From a checkpoint of a small transformer trained on Wikipedia: 8.69M parameters, tied embeddings.
MLP neurons of a small language model. Each row is named by its layer, matrix (gate and up: input weights) and neuron, and shows model dimensions 112-303. Each number is 128 + 24 x the weight over its row's rms, rounded and kept within 0 to 255. Numbers have three digits each. A neuron's up and down rows have the sign that makes its largest values positive.
After each neuron's rows, "fires on" lists the tokens most often at its 100 highest values on Wikipedia text that the model never trained on. A number after a token or word is its count.

L5.gate27:080159089148087123106129090135132128106129125091108122146113137137100149150118106111169143081155161121115158170140123146097099144137131117104134069096123112122078154169141132088123119124126130139128144124137151143115134135180162143080126082140126119134113122144100098115085096119142108155134088157107150105118157082127091187092144131113129130153172118101094152115104127097145094109137128106126140147100106121109116110136117122120156130091114119132164143099166126107152131123146147087162132120155134104113158084121149131124128103138145104116110102104137142141111143102087113082
L5.up27:099143123140127139096165100171130125142119097104107120127110113123161157130163137104139137152145161176145142090136129123156142128124117112121141111127128136146141156128117157117112128067139078167164099129125067109145093120205132161106159120120125112075142132131164140085111146141109122156172119126091112127117109137091101108123110131120163155114120170106118132135108150166119187153167135147114101127117126134102108134130079145142140142142128097145136103127147125130155091101156068121146092097104166161120142107181117127148142137155115135106125137152130156138121106102087154099
fires on: " Gl" 22, "P" 14, "gl" 9, " Gr" 9, "ab" 8, " Pl" 7

L5.gate347:095129126129099122114127138152102127130148116121110161109128111119129139107132129128083117150106157117135142091150158154129118096090150127148096174094154141129093137141165102127124147157111109130088188118107119136147117162133109147133162132130062095162100132130113132117143124116119106107151126126185092115151153139139123116094142133109120114147138087107115168143115103109126126127126107105068137162135152166155167074149074124099125116148103144114121095101126149122118089104167145137091112120138130107130155130090140102165117129170136128099136108096118146093140117147147105142
L5.up347:073099127117130085137119092142117111102130179098171141130151121127140115101162105159123111104104131110124111134159160108107110111150115163114137144130097133119104154157179079112137125132125130125141144150096114145129174182094089124103114116110111070160137084167119090171140112142145137115156080111124154156171131147092115140121146117137158111158131138124112164139113089126129147156127145110132139190090108119102128091111155121103138087115096077121112094112098171150125111196125129127119124097163112133118153113137144148139141064166104113110155130155121134090156156135139144133
fires on: " cl" 15, " Cl" 15, "lt" 8, " und" 7, "cl" 5

L5.gate219:138130135156143154146138147147141127101142132161146105110107116129131122153109119117138134124101131114120143176112149144128158155124137116116172141130086140153175120133166138093133080098113093119154121120155135134114121118155112136187194132153118127138124117092117119141109185117108087161120120090136175126156116107089108125128126168134124099117146130101097091115183142125125108095130135130149110123122091110141141137148131112143181093147069116158111124183152180136110145087132125136157117119136113151137107100133135112152127108134162115131106119076135087148119104110090167129
L5.up219:120112103112156133095125114148109105141097112156142135164078153108161157144156122183110190144131100159129115145092104139118126097144153131127097135152118153131161099119138133132109111094136109147131124141143086127127139142129068119174139147137103152099102100138080127180110131120117139150136122124123160144118141123081115136124121116123114196156153144161124164088156116127146120123095171158108085158139136116157159133118120136138143115106067150155140129160113121157109131150106114087138125114143106096125151151122103128160152145139103114178105093088063135109105117127105109144
fires on: "ed" 30, "te" 9, "ain" 5, "ore" 4, "tic" 4

L5.gate317:141086114148123118128177149162137143145101133167100136153181123159085132173099117091141134103143108111156146133130164107106129149111129177144097125138116137170133113125114119132115102128107118141136105145124118160148120157098127135095104160095141117125108118070149108120107130110128154137083121135124118157159137132115123083078093190128128164150134123125083170125098093177107133129111124133107144139134104143110153168144091142118098101123147148167104147188143122124120178142130114114134118114123123160118125126099124170142141087117141102116115113144115162104142186117148166138
L5.up317:144111190139128102129154129146099138152130117170110119136142129131114108137132131083139154070160061180120100102157137132133134143160125154127079125121112150143171092161087126153165119158148115118115123122176127118166135153129110189070120158092097091113098139113153110143163143124145144149108105119136160106137133123109165117129127191134065154142118157124081128110110102115131140139110145154120157148113116130123149151139136132109130068162169161138120131187112127127131132125126141119163163140083170134152131136130140129130119077153118116104128100078113098059162128120145107122
fires on: "w" 34, "ou" 7, "ra" 6, "hu" 5

L5.gate315:120147126107124117168124122150101072124134128142155150130132133136089140127140129120151127140126148102145134146147133109132123137160125121114114099108090150075130142147137109164138144148164119129119109124154102142116120080217151145109117109125123091132153121111129089120105126143132106133118071128134104113103141129128117185131145123150092113134078132140158125151148138118144081149155095115167117127160121119154138157142156117141140129161136117165116123099123131136151164138143127170153157151092124160111100144110126171114160174110150127136131131102114171155099161121122155156
L5.up315:159105123089120124099121115134132090137184144119067106082123102113143123140160105156114101137150170139155124122094113163133161109131130142142142131138149127154113126088144108132110093152148115108076105122134103100121180098082179117105141094128141164151113156124096169163117132137112134123130112149138141124143155123164170119121128116133175176074126197113121150084121151169146116168173129135109152096138153168096117103164116131134123111139125110119142157165140138131154131129159117160117134149099151143134158135127084140158139148127123094163121115103151143075152127076146101118
fires on: "–" 35, " he" 9, " Ha" 8, " ha" 4, " Gh" 4, " hum" 4

L5.gate132:086121155152126120127089137097112139138109115122158141169134158081116107108164138152144141178142142115116131118117158128141118127128111135135102148114122133101152138114122158125114150162120136163147125092179154134150145158154126103125131152131139110133136171089095139152148120147159141138091131157076141155091128142142067149157108154144112115135105088127158138135114127124115156153097136172172133142124098127122103139132125162138105112085163149151132123117097127131112131116121143165138120143184133135113093119135166111137135169154184119149151132134124133101121114050117093120
L5.up132:101120146131104122108149164139115129058162077156149138122138191126132102127078130155122141134105109180130134091071172108164151084143071153134140110133101121149116120084138115121128140122114106140102125129174141140113103171124138116127162155157130105167135187124083161116114116107137152159172092101097085141100146127134093142113119088139149137154108118146150122098144101114165108112124167113175166130084126112097122115142113172131109105139111130137139163139108105111092142127125146165131141138128084105149101144142132135135096165118146150099109147156146124155133168113116152118
fires on: "D" 40, " D" 21, "vel" 5, " 29" 4, " G" 4

L5.gate37:136122083104146146122149134091125142087174158152153122123113134114148139106165169154161092159108129140133123147152120154131144045107109137131169156127107149092141139161173086104067107181126134140139122125111090129133068171152101097149072120140081140130122102110112146112151144117104093118143124156128130112194117146099120125108156146178129182129115139134116122080090118100135141142110152114117156156151113146156155093096136153155119129091107122124151153097138093100125111174126128117167116210134150131147145119106090112143092123132162125142165125134118122123112161159102140111
L5.up37:129151137116122119100144093125145145142142108136129119168105105138120161145149127162131154102140152081145151123097124109120138138121164142115161087139101095153105056175139116036151145127143142113174137132100100095108098135145108144138108100074133095121125122133150135108123142173158124113097082095099122137133125115119144166118107151136130128150147138132119186161102123127099103099107130138143135138137183121090146120125108112104132180155107114078119159086124162128127067054089111161074120142128161164104102103121137138125129110140131145094172131095126147139140093099153137156
fires on: " dr" 15, " p" 15, " Dr" 11, "st" 8, "Rep" 6, " Rep" 6

L5.gate29:129092119119121162105092128107139147145106110185123159088122173078108155169122114129129111130137148112100097126161135159100123122127150112128126147133147120123153130133137133160170117107140104174108143154116090136116127134141151114172096085081113103144116096157111121086124141115184113124106172155122111138175120112121176130124161111104123130087169112116131099114104076160107166143153167137110128140125161126134074106139104158137173102133112170142111162128141115120136115133134122130122124146140118082151111112134119124099154146122153109193112120169100140105130136131116118128
L5.up29:120099105128157124107141185105111117087145109124137122101123093098159150134127110115179142134096123115118092139115065134131102147096127140103134158136126130083089126101110104164113125101096148126108149121181115122161133124098116149171159104119126132105143138120101122098116149121148122107103090137144149145175121124125162133100144169108105129111119168115113149087133117148107160128122094082127125137041159111147146088103073139112164085117102134131138157137151154106097087159167152144138100135138131152140132141143143107134161149154106162130095130126108144149137099096105167178
fires on: "19" 29, "-" 14, "′" 7, " semi" 5, "Se" 5

L5.gate365:139098151124165156096155142106141116123140108130153131119114100111126097111131102137163066147146092112163104103137114147142111152080110086161076080102147120106136102124153134112159136116132120094147129113138136128169107140154132103105094156124128137103104171113119126056105135147143129153129138150170109167133163136096148130140080099077136115096131116183105140111144114120149152099111144068134089139135112129152112147151142098143121150117109163124132140170119110122121144160187107135134164114137104118145140161154148172145128114133081104100103088122145128116140160131125133171
L5.up365:111113150158129144116150131106151147117108138148152110125102131120103103150130104172129122140086142138169142103122100129149127121111125142159130091093085073103105120143135152122120100156159140113187135121133135081147127108134121093101138120131149153116111128144150157103133109144149094169107160140159078123148130132127100104157096100142111149132110103122127166153122159070146112146114128074087090132093108131121109158163140098160108159114171160178119127147114132112153121106175125156121145102111183114132121145116113132121145134163108085081183164109135124141154117134132133137
fires on: "re" 15, "ur" 15, " 17" 12, " August" 4, " November" 4

L5.gate28:132176130112109137178109121134123135095116144097178121107176129119106155187087135116114139132124121119142169089130156157108129158106137144157140114128145113141123127121098129135172124115087100158161125161165140135101118096162119094129148108171128123109116107102143091134087120107165149134130128140142111160122129147087087086137125179133122114121128116142087110141134139157172120110116114094132096125134148150123140136153126159102131149116134122094134109100124088129120145144100169172132114126158106119166179147085145135112138077148166107143144167110135154088148092146141133133
L5.up28:128117099142102123179130167148154110134093136182150148077161163144134096147150096136079115125113106114138124116148120113131091091134118165142136160122120152130153154082132121110110097108111124125138138101162099133114121149136142117141141138144171119171148148119135144148093119102184125126147124143127154079083084133133105161093140122134125159155117140157096138115159085134111098137141138108107108089130128128212139139143122112122137136136133128168110098122131118123156124124133094120144110128107168128105143139094168103053130137102127139144166138137109138124145156113120145099
fires on: "\"" 18, "y" 14, " not" 14, "ly" 8, " are" 7

L5.gate268:117110150172131107126092113133106130125083148134141167115178139122153111097119139151163113101118129136124141182126149112147159167121085110112132147139170123101153147140112169121103151125192122108183184108129135133092159118145108101127119132128140183158160170128120077124158110151151105137153140086122094142157184099140137141130106106106149115122097143139129120141072112103166153136148103142122169135112117125146124111162113118153151161166158132133092130106049087139102168113120130107102142134120105092116137136154154107159120169121145107143113171123158107145106152131137135122
L5.up268:153103175149126129130157142128138163112145121125166162132148094145138124132121132147118079088161132193126136171140119126091172139110116082166129063123187080127097154119150140084107142076142116118164171116115148105119141143088098091151141138138123095148120152142121137126113088153146126117138146160162106134149073114143102126136107136120176148141134158129153154103127110137116118117142141165101179123144134105145073126137149149123124158143155163133090134112136074126166124149110088098135147138126151114142131127140136155139115135154103118143136141112146094132077138141125140100
fires on: "/" 12, "}" 12, "elli" 8, "ti" 7, "]" 7, " ." 7